{"n_layer": 12, "d_model": 256, "n_head": 8, "n_kv_head": 2, "head_dim": 32, "d_mlp": 1024, "vocab_size": 2879, "activation": "swiglu", "norm": "rmsnorm", "norm_place": "pre", "norm_eps": 1e-06, "positions": "rope", "rope_base": 10000.0, "rope_fraction": 1.0, "qk_norm": true, "attn_scale": 0.177, "bias": "none", "tie_embeddings": false, "parallel_block": false, "init": "uniform", "init_std_qkv": 0.04, "init_std_o": 0.00816, "init_std_up": 0.04, "init_std_down": 0.00816, "optimizer": "muon_variant", "lr": 0.0107, "lr_mult_o": 1.5, "beta1": 0.93, "lr_head": 0.00714, "warmup_steps": 42, "schedule": "wsd", "decay_fraction": 0.71, "decay_shape": "linear", "final_lr_fraction": 0.05, "batch_tokens": 65536, "seq_len": 128, "doc_mask": true, "train_tokens": 736200000, "steps": 11234, "dataset": "wikipedia_en"}
MLP neurons of a small language model. Each row is named by its layer, matrix (down: output weights) and neuron, and shows model dimensions 64-159. Each number is 128 + 24 x the weight over its row's rms, rounded and kept within 0 to 255. A neuron's up and down rows have the sign that makes its largest values positive.
After each neuron's rows, "fires before" lists the tokens most often just after its 100 highest values on Wikipedia text that the model never trained on.

L9.down203 [136 141  93  98 122 148 129 101 106 113 104 123  78 104 111 136 120  97   0 111 115 121 148  92 117 119 146 129 106  77 133 164 129 178 126 157  98 108 139 117 140 140 162 155 144 133 137 144 127 127 152 123  87 137  98 154 129 141 157  99 127 127 143 127 104 132 155 128  95 170 111 118  95 138 143 111 133 121 127 121 156 142 127 136 166 140 126 112 131 131 114 122 140 137 134 117]
fires before: "ing", "ion", "ions", "ed", " and", "ly"

L6.down431 [116 183 147 126 127  88 127 151 102 143 112 120 143 133 123 119 114 101 120 139 110 128 173 121 110 123 132 123 152 119 124 150 126 119 134 150 130 152 141  94 109 119  97 159 190 113  66 119 141 150 113 142 150 104 146  85 170 138  92 112 129 103 142  83 142 117 117 119 141 154  95 127  96 150 113  88 144 109 170  89 157 115 119 141 133 125  69 117 136 151 135 128 136 141 112 115]
fires before: "-"

L9.down177 [120 161 151 137 156 107  92 124 112 145 146 129  99 126 150 207 132 136 141 135 140 139 122 186 155 155 124 140 188 160 117 118 124 123 100 114 138 134 141 136 123 140  89 145 127 139 158 117 107  98 125 141 153 166 152 114 116 118 151 112 124  90 168 114 161 169 145 101  81 121  88 107 154 150 121 124 136 132  87 126 119 145  77 104  86 102  73 131 102 114 134 131 116 143 115 109]
fires before: "er", "ant", "ed", "ing", "ers", "man"

L9.down342 [126 150 112 161 152 113 132  88 134 161 135 118 119 126 110 144 172 128 129 158 140 149 106 157 107 136 122 124 113 161 142 118 128 153 127 101  95 109 134 170 139 141 128  77 140 136 137 100  91 143 145 113  64 177 149 103 122 103 125 136 149 124 113 133  87 102 160 174 123 103 137 134 120 150 126 104  90 122 121 148  87 166  99 161 156 121 170 118 135 114 176 107 158 126  85  66]
fires before: " |", " |\n"

L9.down756 [103 136 116 105 121 112 116 108 161 135 148 113 135 113 124 130 140 109  63 122 135 102 146 137  99 142 141 154 140  99 112  92 161 134 134 139 136 119 123 128 131 151 103 135 102 158 138 150 107 135 153 139 126 139 160  92 160 154  98 160 128  85 108 146 188 150 163  79 135 173 116 149 158 115 117 131 140 142 132 138 157 161  89 110  81 125 149 106 108 139 131 107 141 126 119  93]
fires before: "ed", "ms", "ment", "ing", "able", "m"

L9.down682 [129 115 150 139  83 132 101  87 108 117 154 109  91 123 145 158 143 115  77 127 181 150 151 143 142 109 102  82 139 143 185 140  81 123  87 129 114 155 130 166 132 163 132 134 128 119  86 123 124 171 156 136 123 111 161  52 113  79 132 125 104 131 106 100 136 108 142 119 170 126 120 137 164 103  89 105 118 136 138 119 176 117 110 114 119 137 131 124  78 113 111 130 158 150  84  65]
fires before: ":", ",", ".", " and", ".\n\n"

L2.down58 [126 118 135 166 100 110 106 158 119  80 121 134 132 155  88  91  86 170  53 174  96 105 110 108 161 156 127 131 133 110 105 111 150 141 151 149  91  67 157  92 135 146 145  85 120 112 109 190 129 148 110 122 115 108 156  94 118  92 107 136 133 129 118  89 166 110  90 111 110 120 113 111 123 104 145 111 138 112 157 136 131 106 130 140 158 111 112 116 132 131 120 172 114 134  45 139]
fires before: "-", "|", " ", "ad", " by", "ob"

L8.down76 [162 113 149 150 130 127 131  97 126 107 152 141 144 162 132  98 132 124 114 112 138  88 101 143 120 134  89 124 135 135 146 138 127 163 161 142 136  99 124 123 130 155 117 112 182 112 146 120 128 108 142 137 135 163 159  95 162 121 102 109 149 140 122 142  81 131 130 141 176 150 100 126 115 141 127 131 114 109 136 151 113 143 154 138 172  91 104 106 110 144 145 137 128 127 101 164]
fires before: ","

L8.down259 [155 141 133 129 152 127 141 123 132 104 180 160 104 135 128  83 130  95  82  96 160 123 133 150 129 128 138 121 173 131 138 122 118 119 173 143 120 113 183  98 146 143 128 112 166 112 113 101 120 131 113 151 143 158 126  96 156 128 138 138 153 108 128  93 121  87 146 131 128 145 121 151 109 139 170 153 147 125 133 127  98  85 121 159 117  79 146 119 114 134 144 138 128 167 195  78]
fires before: " ", " the", "act", " a"

L3.down122 [124 124 133 146 114 156 132 151 150 139 135 145 157 122 163 108 123  95  58 118 115 129 149 126  98  98 143 135 114 111 132 164 161 112 127  77 163 122 168 104 129 122 157 111 108 133 115  81 155 118 134 157 151  97 144 131 128 135 157 123 132  92 107 110 131 103 183 111 132  99 123 116 123 137 149 105  90 140 134 133 156 139 125 109 126 139 140 118 142 131 144 150 165 126 146 105]
fires before: ":", " is", " was", " |", " \"", " ("

L6.down110 [130 135 175 169 120 127 149 100 112 110 169 124  98 120 138 131 115 124  98 149  66 101 169 122 139 125 133  85 159 169 138 122 120  90 117 142 121 118 110 100 131 148 109 130 171 126 113 116  85 143 140 164 118 113 171 114  90 170 122  82 129 118 156 121 103 106 107 117 101 106 101 118 117 128 125 106 130 141 110 132 147 127 153 161 165 160 139 123 143  89 120 144 145 134 135 107]
fires before: " ", ";", ")", "C"

L9.down240 [137 143 131 130 116 130 116 133 153 102 142 102 145 151 143 137 152 116  31 114  96 145 165  85 133 132 154 165 136 117  61 151 149 105 103  98 125 168  95 181 122 169  92 128 144 155 152 112 135 120 180 142 138 130 176 148 168 168 154 114 135 131  89 117 136  82 164  95 124  93  97 146 134 131 111 140 166 146 136  87  98 111 153 138  91 158 114 119  90 150 125 114 169 152 111 125]
fires before: "%", ".", " ", ",", "A", "D"

L2.down866 [146 161  82 197 119 157  86 138 163  78 136 126 139 128 139  90 122 140  69 137 137  84 154 141 118 152 112 114 138 182 145 124 162 153 122 147 122 120 125 117 121  97 119 161  94 104 114 127 157  96 146 106 154 152 148 119 119 153  98 115 115 135 121 177 150 157 174 160 107  90  97 126 117 102 142  98 140 136 150 113  95 106 116 171  88 186 164 135 130 154 131 138 137 145 133 138]
fires before: " ", "\n", " |", "ot", "o", "il"

L9.down993 [136  97 153 132 116 124 148  89 103 150 142 164  95 134  78 130 104 157 133 138 131 162 153 122 162 117  97 107 116 128 133 120 136 112  51 152 117  82 202  88 136 119  94 128 148 147  91 119 119 132 153 120 138 137 142 114 103 159 130 143  92 144 125 124 106 140 129 147 142 125 104 111 119 120 183 121 120 189  85 130 147  99 120 110 109 100 130 126 118 160 137  94 128 137 117 104]
fires before: " ", " to", "ed", "s", "ing", ":"

L9.down678 [145 151 162  98 147 146 109 133 121 141 125 142 140 121 134 115 117 150  83 123 116  80 129 144 119 125 110 121  81 181  32 102 126  83 103 158 137 106 120 122  94 148 111 129 113 131 141 144 114 132 136 146 114  75  91 140 127 125 120 136 122 105 101 159 101 118 166  93  79 134 129 122 147 156 121 175  81 150 103 125 146 118 133 138 102  99 158 114 138 124 121 153  85 148 135 146]
fires before: " ", ",", " |", "1"

L9.down59 [100 126 169 107 125  97 133 118 133 135 153 139  98 117 116 137 158 108 120 141 162 143  71 144 160 134 110 153 117 122 135 138 142 151  75 199 152 120 115 101  92 123 123 130 163 128 120 144 146 104  97 149 129 151 102 152 140 130 130 127 130  90 145 114 105 119 125 140 112 156 135 109  81 113 149 155 115 119 123 183 126 139 136 117 154 129 124  99 109  96 162 108 147 106 125 147]
fires before: " the", "mer", "ces", "ce", " ex", " a"

L3.down633 [124 157 139 151 137 103 146 158 152 138 108 137 106 134 123 147 104 151 111 101 157 156 125  93 125 177 107  65 136 146 144  99  90  90 159 170 181 118 119 144 111 158 151 132  98 101 157 117 127 142 100 110 137 172 123 105 145 131 115 150 130  98 105 122 116 108 150  52 118 116  84 138 152  83 134 146 111 145 129 109 168 142 139 101 125  69 106 111  90 118 123 124 110 108 149 114]
fires before: "ters", "ing", "bor", "ter", "am", "ed"

L9.down546 [110 118  99 153 141 159 159 125 120 127 140 141 108 128 110 102 129 131 103 145 119 137 143  94 161 110 128 150 134  96 111 118 126 120  98 149 170 101 159  87 118 105 139 129 168 143 139 119 133 112 118 136 130 139 128 151 143 103 124  92 117 126 170 140  78 141 117 119 157 104 174 118 146 126 147  98 122 156 104 100 146 154 202 115 117 143 140 136  77 148 134  79 119 164 117 160]
fires before: ",", " the", " he", " it", " his"

L2.down903 [146 151 167 157 135 134 116  93 142 118 152 132 136 124 127  84 138  79 114 155 107 135 109 119 141 154 124 107 109 105 109 165 115 163 132 124 121 140 132  50  91 136 138  90 169 131 112  99 106 127 159 105 102 124 177 106 123 112 152 191 126 108 117 142 163  71 140 109 141 136 142 142 100 162 156 152 125 141 101 131  93 117 112  99 127 107 121 133 180 145 121 181 181 136 154 133]
fires before: "-", " Total", " D", " S"

L3.down342 [151 159 165 119 154 155  82 103 108 113 163  93 138 134 124 123 144  92 161 130 123 201 101 133 137 118 110 132 114 137 102 153  81 122 137 121 135 137  97 166 144 137 116 131 124 152 112 145 136 147 126 106  99 117 113 112 116 128 163 161 130 149 119 131 162 123 180 144 120 117 101 107 131 132 111 123 101 139 165 150 126 149  79 167 127 106 137 114 142 108 141 107 181 144 113 148]
fires before: " |", " ", "-", " |\n", " of"

L2.down470 [175  69  97 141 131 143 111 161 111 119 142 133  83 154 158 120 172 143  95  81 134  93 133 119 105 156 140  88 123  64 182  97 124 142 148 137 157 159 116 169 143  63 153 125  98 147 122  99  91 141 128  88 127 142 155 143 124 126 144 165  88 122 117 143 144  89 102 130 136 142 148 134 111 154 137 143 137 135 113 159 118 116 106 152 144 114 127 142 173 156 130 137 158 126  97 138]
fires before: " States", "v", "ist", "ity", "ic", "iety"

L6.down475 [124 141 151 139 135 150 121 156 125 103 137 150 129  82 107 137 100 124  59 164 135 104 118 129 124 115 139 166 107 131 140 152 158 125 155 148 115 137 145  99 143 173  93 159 153 153 133 141  87 138 143 148 136 109 124 119 157 122 109 126 182 143 124  99 124 185  97 104 189  97 142 151  99 118 169 117 148 167 115  95  96 109  73  94 130 121 135 116 127 149 123 111 127 124 107 157]
fires before: ",", " |", "on", "\n", " (", " |\n"

L9.down617 [144 153 126 108 119 109 121 124 171 100  83 186  97 176 110 129 143 117 129 124 136 108 170 119 154 136 101 115 140 159 144 122 154  98 143 127 137 155 143 128 115 123 114 145 120 113 133 136 139 144 132 125 133  99 133 127 129 128 120 163 128 127 142 143 155 168 148 110  93 173 116 138 130 156 129 166 123  91 115 123 111 129 157 108 137 122  99 108 122 145 116 117 132 195  92 174]
fires before: "\n", ":", " |\n", " |", "ing", " of"

L9.down831 [147 139 166 103 139 140 112 100 131 118 101 132 143 133 144 111 137 147 173 186 105  99 148 138 114 108 130 111 153 100 129 118  90 187 102 133 146 130 171 137 115 130 133 116 106 123 140 133 148 137 175 108 143 153 104 137 149 121 129 105 186 133 148 180 106 134 124 145 134 103 113 127  96 110 125 105 147 158 148 148 137  90 113 112 143 131 160 110 121 151 121  89 151 140 156 112]
fires before: " ", " $", " −", " of"

L3.down402 [148 140 127 143 179 160 117 118 145 124 117 153 143 182 120 108 126 136 151 177 141 155 123 109  95 118 145 139  57  91 127 139  85  94 139 134 112 179 103  84 103 148 133 124 118 101 121 186 127 152 137 126 152 155 160 141 142 102 171 126 153 129 112 141 125 129 182 158 136 150 176  98 129 148  97 110 136 108 120 139 146 157 161 143 144  79 147 126 143  97 130 135 139 180 124 127]
fires before: "=", "P", "S", "-", "O", "A"

L2.down198 [128 126 107 153 123 110  98 140 144 145 122 131 124  92 103 156  88 113 137 135 106 143 179  87 108 103 121  91 134 156  76 154 124 143 134  96 121 103 131  97 121 147 150 149 156 112 132 135  69 147 170 140 145 149 140 133 132 164 143 127 132  76 160 142 137 123 125  94 110 141 141 158 132 143 122 139 128 135 119 145 101 144 108 106 100 148 111 146 112 109 118 187 144 162 142 105]
fires before: "ed", "er", "ing", "ers"

L8.down969 [119 132  85 154 124 128 122  95 167  92  70 128 138 151 147 112 187 156 132 147 142 110 145 149 114 105 125 106 119 110 139 154 139 105 114  96  67 132 125 118 140 143 122 125 179 143 145 112 108 121 133 144 175 168 132 144 127 131  96  97 128 114 155 145  93 105 125 131 133 127  99 158  74 160 126  79 152 108 126 153 171 156 121  90 110 106 119 145 122 160 132 149  95 126 132 123]
fires before: "0", "00", ","

L9.down615 [163 126 151 131 142 126 165 144 114 114 159  95 130 155 136 121 112  77 129 127  96 105 139 145 123 112 153 105  86  94 110 137 152 117 174 135 100 131  76 160 135 151  99 114 164 110 123 133 101 138 140 126 135 132 146 111 148 122 109 151 125 109 136 123  92  85 158 116 141  87 160 170 117  92 143 142 126 144 132 122 118 110 169 147 107  70 151 136 106 122 107 118 153 204 113 104]
fires before: " ", " the", " of", " |", "por"

L3.down9 [124 145  94 164 133 116 146 136 110 121 102 149 140 146 176  99 119 134 132 122 145 118 178  88 127 136 140 152  85 122 133 108 130 112 175 110  73 138 138 117 118 139 124 137 120 101 116 112 108 120 116  76 121 181 150 119  97 145 118 131 164 129 143 173 172 129 117 145 167 138 153 125 157 151 102 134 169 121 124 100 126 115  86  94 118 106 152 145 129 148 117 128 113 132 106 174]
fires before: "-", "S"

L6.down137 [126 133 141 135 124 120 109 121 125 132 174 145 103 154 125 135 133 110  63 133 103  89 148 110 137 185  92 143 149 150 119 136 142 166  92 158 164  94 153 120 122 137 170  95 140 101 138 133 111 161 160 140 190 153 118 128 117  93 121  89  93 129 138 104  99 134 150 103 136 139 125  93  93 142 126 155 158 116 122  89 126 132 157  99 111 100 143 106 156 111 101 135  90 119 112 100]
fires before: " ", ".", " |\n", "ters", " v"

L6.down204 [127  91 156 140  73 150 111 160 170 122 151 122 132 142 148 140 153 106 135 163 134 158 147 153 124 149 115  86 100  90 132 117 134 136 136 103  87 149  78 122 124 141 113 120 132 125 115 146 145 106  91 107 127 113  90 151 140 172 150 168 130 164 103 158 149 186 165  89 135 140 170 113 108 107 129 184 169 116 137 120 123 127 118 117 131 139  98 129 145 129 136  90 106 143 126 135]
fires before: " ", "f"

L6.down417 [101 185 124 170 155 112 153 148 128 125 124 124 124 132  67 131 130 132  59 146  94 151 143 152 110 118 162 102 109 143 106 118 150 116  90 131 108 123  94 114 120 170 105 137 121 125 117 144 111 157 108 136 133 136 142 136 127 131 145  66 139 127  94 154 128 157 130 103 100 136 140 134 155 142 146  86 145 201  93 136 139 160 111 132 105 144 162 126 126 121 118 155 148 130 123 132]
fires before: "ed", "ing", "er", "s"

L3.down165 [130 125  83 111  95 144 142 105 115 100 148 121 148 126 171 137 127 146  62 135 136  82 128 141  90 124 112  85 135 130 143 115 119 142 117 134 107 139 155 120  91  61 100 125  77 123 143 172 127 126 157 127 106 137 111 121 152 101  89 126 104 119 150 117 191 113 105 104 129 121 105  98 163 129 101 106 156 144 144 110 155 121 121 148 118 108 140 133 159  98 106  90 157 147 116 157]
fires before: " ", "%", " |", "A"

L9.down912 [132  94 166 149 129  96 124 112 141  92  85 128 130  94 141 143  97 145 132 147  95 150  93 116 139 159 117  86 133 148  93 130 153 144 183 144 139 134 141 173 129 132 167 146 119 156  87 116  52 136 141 167 164 123 139 118 127  99 141 132 151 138 136 156  94 116 176 131 159  77 148 103 128 166 115  74 137 150 123 107 154 138 150 128 126 134 125 162  85  97 167 177 111 148 146 165]
fires before: " ", " the", " century"

L9.down232 [123 101 185 129 126 113 121 113 103 185 114 113  94 197 140 111 123 169  92 150 120 107  98 142 145 113 121 113 145 144 123 168 142 111  77 162 167 118 153  84 131 170 105  93  96  94 106 117 109 133 155 108 148 155 136 159 131 165 113 145 116 109  99 119 104 134 158 109 123 124  92 103 136 138 121 121 162 143 105 120 124 160 101  98 128 117 123 119 120 156 121  95 139 138 151 102]
fires before: " ", " $"

L9.down582 [162 106 184 113 155 148 188 134 143 119 136 126 117 143 121 156 122 122 149 112 142 173 108 142 127  85 117 131 147 176  89 130 144 108 118 105 120 122  79 128 134 134 107 131  86 104  92 145 163 135 141 148  87 138  81  88 178  98 144 135  97 151 114 145  99 157 153 128 141 113 130 111 109 115 149 133 145 114 135 152 116 123 143 190 138 125  90 158 109 107 147 106 117 147 122 106]
fires before: " "

L8.down924 [115 144 153 119 127 186 110 130 149  77 131 137 123 121 126 168 142 141  79 136 139 110 122  95 121 119 118 132 164 101 165  97 104 115 152  81 109 129 143 124 154 141 121 127 147 123 126 166 109  84 172 122 150 137 105 159  97 108 167 156 138 134 163 115 106 126 133 162 156 127  95 153 166 180 123 152 114 122 108  91 175 123 116 134 117  95 140 121  97  95 107 129 104 112 156  85]
fires before: ",", ".", "\n", " |", ".\n\n", " in"

L6.down847 [110 171 140 125  88 157 121 131 126 118 140 127  85  81  88 113 121 146  59 151 133 119 115 115 146 120  89 126 132 134 131 107 175 112 107 113 110 150 150 116 140 140 134 151 120 128 166 155 123 168 124 105 110 121 154 143 156 150 141 135 126 154 122  85 131 152 108 111 109 141  84 186 172 102 109 131 123 147 131 143 149 114 107 148 118 134 140 107 138 142 131 133 153 154 136 112]
fires before: ",", "\n", "\n\n", ".", " |", ")"

L8.down631 [193  94 154 135  67 136 124  79 190 149 141 118 119 129 146 158 117 145 145 109 122 153 103 160 105 105 111 130 136 168  76 120 129 146 105 111 148  96  87 144 121 148 148 123 124 150 115 130 104 106 158 145 193 140 125 145 145 112 145 126 137 123 116 143 107 136 122 140 129  92 181 103 106 129 157  97 127 142 102 122 130 120 152 105 134 160 174 144 153 100 141 136 116 140 138 137]
fires before: " ", " the"

L9.down97 [127 144 144 103 109  87 107 178 153 153 182 133 137 108 149 114 116 144 113 119 160 103 129 136  95 118 138 134 159 108 154 148 125  79 121  89  81 151 133 150 149 131 102 127 147 133 116 180 166 167 117 118 145  94 126 126 124 136 114 104 140 128 147 151 125  63 107 127 125 113  70 140 184 134 101 123  80 132 130 107 117 126 138  96 150 132 138 130  71 130 182 146 115 129 101 127]
fires before: ".", ",", ".\n\n", " and", " with"

L3.down788 [126 169 136 130 141 161 131 155  94 121 120  96 113 138 120 114 147  95  95 134 117 127 141 130 134 136 159 116 120 130 136 113 144 108 165 107  99 102 113 121 112 152 130 144 138 147 122 104 108 117 136  93 126 118 114 137 123  82 171 143 150 145  88 143 167 100 120 107  99 104 125 151 141 146 147 155 177 114  94 158 161 122 135 146 129  63 138 135 151 114 123 123 134 123 129 173]
fires before: "us", "ist", "ic", "ity", " Angel", "e"

L8.down672 [164 136  84 178 125 152 141  70 140  77 136 133  87  81 104 123 122 170 132 137 111 139 121 171 149 136 153 122 120 125  83 115 166 122 103 130 166 119 123 146 121 175 133 109 112 126 120 185 154  99 124 166 174 120 122 149  92 146 151  88 161 148 131 142 104 136 126 132 148  96 132 127 131 100  92 121 115 150 120 130 112 137 166  74 101  78 125 129 127  97 189 130 124 175 118 162]
fires before: " the", " a", " his"

L8.down313 [141 113 112 142 120 139 120 165 125 131 144 165 117 167 143 170 142 119 153 146 141 123 103  99 138 139 166 113  80 137 150 131 138 113 117 195 117 192 110 121 176 113 128 135 128 109 103 100 115 127 146 124  94 121 132 145 134 115 131 112 153 108 131 126 140 168 161 118  98 149 117 130  94 135 108 174 141  98 102 140 126 143 108 112 174 162 105  98  88 128 147 130 104 130 115 107]
fires before: ":", "."

L2.down821 [149 130 163 160 135 165 126 102 139 124 124 134 102 108 111 127 138 176  94 150 137 114 110 141  90 143 123 143 163 197 148 100 131 135 122 122 112 120 102 125 108  97 184 139  92 114 170 123 105 109 122 104 115 140 164 105 149 141 140 123 151 151 114 113 157 132 133 104 137 125  74 136 147 144  91 141 143 117 113 193 134 146 152 124 172 161 120 128  98  99 131 115 159 115 115 129]
fires before: ",", " of", ")\n", " (", " in", ":"

L9.down936 [102 153 149 118 109 114 165 138 136 154 128 108 136 133 116 111 136 113 101 175 159 142  98 119 175 143 145 115 137 130  92 149 120 144  86 159 115 107 159 121 158 110 131 103 151 152 134 117 153 136 139 134 112 144 143 168 165 128 118 123 145 119  94 130  85 113 174 145 130 109 132 125 117 136 128 129 115 150 156 166 111 137 195 138 185 135 103 126 143 144 162 145 146 119 143 150]
fires before: " the", " that", " a", " it", " to", " him"

L8.down98 [123 146 128  97 114 115 125 155  87 118 114  95 132 124 103  68 130 107  20 117 147 104 101 133 104 152 115  90 158 136 195 126 143 142  82 104  89 124 145 113  74  98  98 155 144 111 127 161 104 119 148 107 182 149 139 120  99 154 111 145 129 148 152 142 197 126 156 122 121 144 165  66 162 136 150 124 123 126  81 128 115 124 149 105 118 126 146 143 147  99 133 142 158 113 111 109]
fires before: "==", "In", "C", "G", "===", "K"

L9.down644 [109 145 129 120 143  88 139  98 120 129 125 150 104 144 150 108 119  99 104 126 168 134 170 125 110  92 124 142 112 127  94 142 129 127 100 103 128 107 154  97 128 114  89 104 176 127 147  76 139 118 140 145  97 105 139  96 172 127 101 109 152 158 144 124 133  83 128  92 157  58 169 123 108 147 105 104 161 132 114 105 180 157 138 104 123 172  99 114 106 135 123 132 117 170 146  93]
fires before: " \"", " the", " that", ","

L9.down54 [125 114 135 129 142 153 158  94 123 117 151 128 143 120 130 145 143 122  99 135 114 158 174 127 157 199 100 134 146 113 179 102 124 134 107 113 144 115 134 115  92 155 138 148 142  95 133 121 103 114 165 134 111 156 129 101 187 166 148 111 106 141  98 134 103 171 154 107 103 121 110 120 147 113 133  97 145 122 128 115  74  92 134 101 160 121 123 166 168 109 131 100 132 140  98 130]
fires before: " ", " ("

L3.down524 [123 123 103 162 136 107 139 132 156  95  77 149 138  87 108 115 119 145  55 145 148 135 108 125 160 138 103 153 163 148 135 125  78 112 102 138 102 128 111 144 104 147  92 178 163 113 116 143 103  91 118 118 139 120 154 145 130 133 163 128 142 150  95  99 155  85 143 136 116 136 120 106  99 111 109 123  99 102 121  82 141 152 168  99 125 107 134 116 149 159 116 128 159 158 151 131]
fires before: "=", "===", "G", "D", "==", "C"

L8.down722 [111 169 115 141 151 130 116 110 160 154 132  86  90 155 169 112 108 143  84 124 151 140 120 105 135 120 155 139 146 162 120 164 137 175 114 123  76 120 127 128 154 161 113 163 107 105 152 127 108 135 169 139 138 119 137 104 142 120 135 170 105 149  73 124 116 138 139 155 137 108 118 143 137  98 129 109  96  90 166 166 165 159 128 124  92 149 138 118 142 158 148  83  97 136 140 112]
fires before: " |", " |\n", " Go", "\n", "."

L9.down567 [ 94 147 156 101 134 147  94  96 119 141 157  96 148 112 151 150  88 152 137 124  89 166 164 111  99 143 100 138 131 123 133 145 122 172 132  76 138 138 150 101 117 141 116 105 128 139 125 159  90 118 155 167 125  95  94 105 131 117 147 132 108 166 121 166 137 115 139 130  90 135 118 110  97 104 114 110 130 114  99 157 134 154 128 101  96 181 152 135 109 124 125 163 138 141 141 124]
fires before: " ", "1", "0", ";"

L3.down314 [135 165 109 161 152 140 147 125 132 110 129 144 121 122 130  97  53 102   0 135 134 101 107 127 120 128 103  89 147 138 134 156 122 155 124 121 124 153  90 104 128 155 151 147 136 153 133  95 134  95 135 145 157 126 176 135 131 124 138 127 149 124 127 157 182  96 162 152 117 135 117 157 137 137 162 133 144 148 144 129  83  66 176 111 135 111 123 128 149 102 142 114 117 135 158 110]
fires before: " ", "-", " Total"

L8.down650 [115 150  78 117 118 114 117 115 175  90  85 110 137 143 181 149 119 102  71 136 150  91 112 163 168 102 108 133 150 125 113 143 126 159 114 163  95 164 130 103 115 119 177 144 179 185 133 119 126 137 127 117 125  95 106  99 110 137 123 131  87 107 135 113 130  99 102 175  96 144 157 151 154 141  98 118 155 141  95 102 146 107  99 121 160 147  85 136 137 125 116  86 140 143 112 133]
fires before: " to", " in", " into", " from"

L9.down277 [116 133 162  89 142 125 121 103 135 121 163 164 100 138 145 131 116 108  86 161  81 124 135 122 101 100 138  95 144 176  83 137 165 158 132 132 134 124 166 154 109 101 162 131  79 153 125 158 100 146 148 161 109 136 113 165 137 117 120 102 111  84 105 109  74  70 150 159 117 106 129 134 158 136 158 146 155 116 121 135 156 116 145 113 114 106 140 144 177 113 135 130 103 120 137 103]
fires before: " |", " "

L9.down82 [151 141 112 112 160 124 124 132 143 131 158 114 135 140 140 127 146 142  49 131 179 140 141 135 115 115 144 124 126 165 124 146 110 107 120 139 165 136 177 142  94 113 158 142 131 156 122 128 118 161 113 120 151 106 102  99 144 145 144 123  97 135 142 151  72 110 131 100  99  97 116 129  91 155 127 153 107 132 153 139 157  91 184 115 141 121 107 115 145 128 131  94 111 144 133 144]
fires before: " by", " in", " on", " and", " to"

L2.down704 [165 146 114 117 156 106 158 114 106 156 107 125  77 102 114 104 146 120 147 180 184 141  83  79 147 143  69 117 105 140 118 172 112 161 147 110 128 124  96 117 172 152  97  82  92 125 174 153 122 111  73 110 145 146 119 106 163 139 141 116 140 107 161 147  93 153  80 105 111 116 153 115 148 128 115 102 149 115 132 144 112 157 148 120 152 118 144 126 127 110 104 137 117 112 139 110]
fires before: " ", " the", " add", " a"

L2.down301 [ 80 109 151 151 184 167 100 122 114  93 134 170 123 118 187 142 135 108  90 145 149 103 114 142 101 128 141 112  93 165 140 159 139 148 127 137 126 113 127 157 155 179  92 134  94 149 137 103 168 158 132 125 175 111 136 109 117 122 134  97 132 156 133 120 141 144 123  61 141 129 135 141  64 133 132 145 100 151 154  79 120 130 115 189  89 132 116 123 116 137 124 136  97 138 137 111]
fires before: " |", " |\n", " of", "\n", " had"

L9.down692 [ 92 126 146 118 102 118 107 107  94 167 183 104 165 142  88 140 140 164 183 102 140 172 145 103 102 138 115 110 144 135 166 151 126 136 109  83 149 141 112 129 145 137 127 113 122  93 141  91  99 123 178 136 121 174 140 154 138 167  66 120 117 147 109 152 159 120 139  86 131 114 150  85 102 125 108 157 139 152 121 159 155 140 156 152  94 147 152 118 101 116 144 124  89 133 106 121]
fires before: "-", "|", " "

L9.down927 [171 166  99  74 147 121 104 122  94 103 111 138 102 113 115 117 128 134 184  81 158 142 113  67  88 150 146 117 127 133 109 115 131 133 142 121 116 116  58 135 118  87 118 145 117 134  83 114 135  96 131 111 105 153 117 179 108 111 103 128 138 113 115 112 144 154 125 157  92 165 125 118 108 134 113 107 141 116  76 143 155 131 128 117 105 122 120 139 105 118 100  87 146 132 159 144]
fires before: "2", "3", " |", "1", "ch", "als"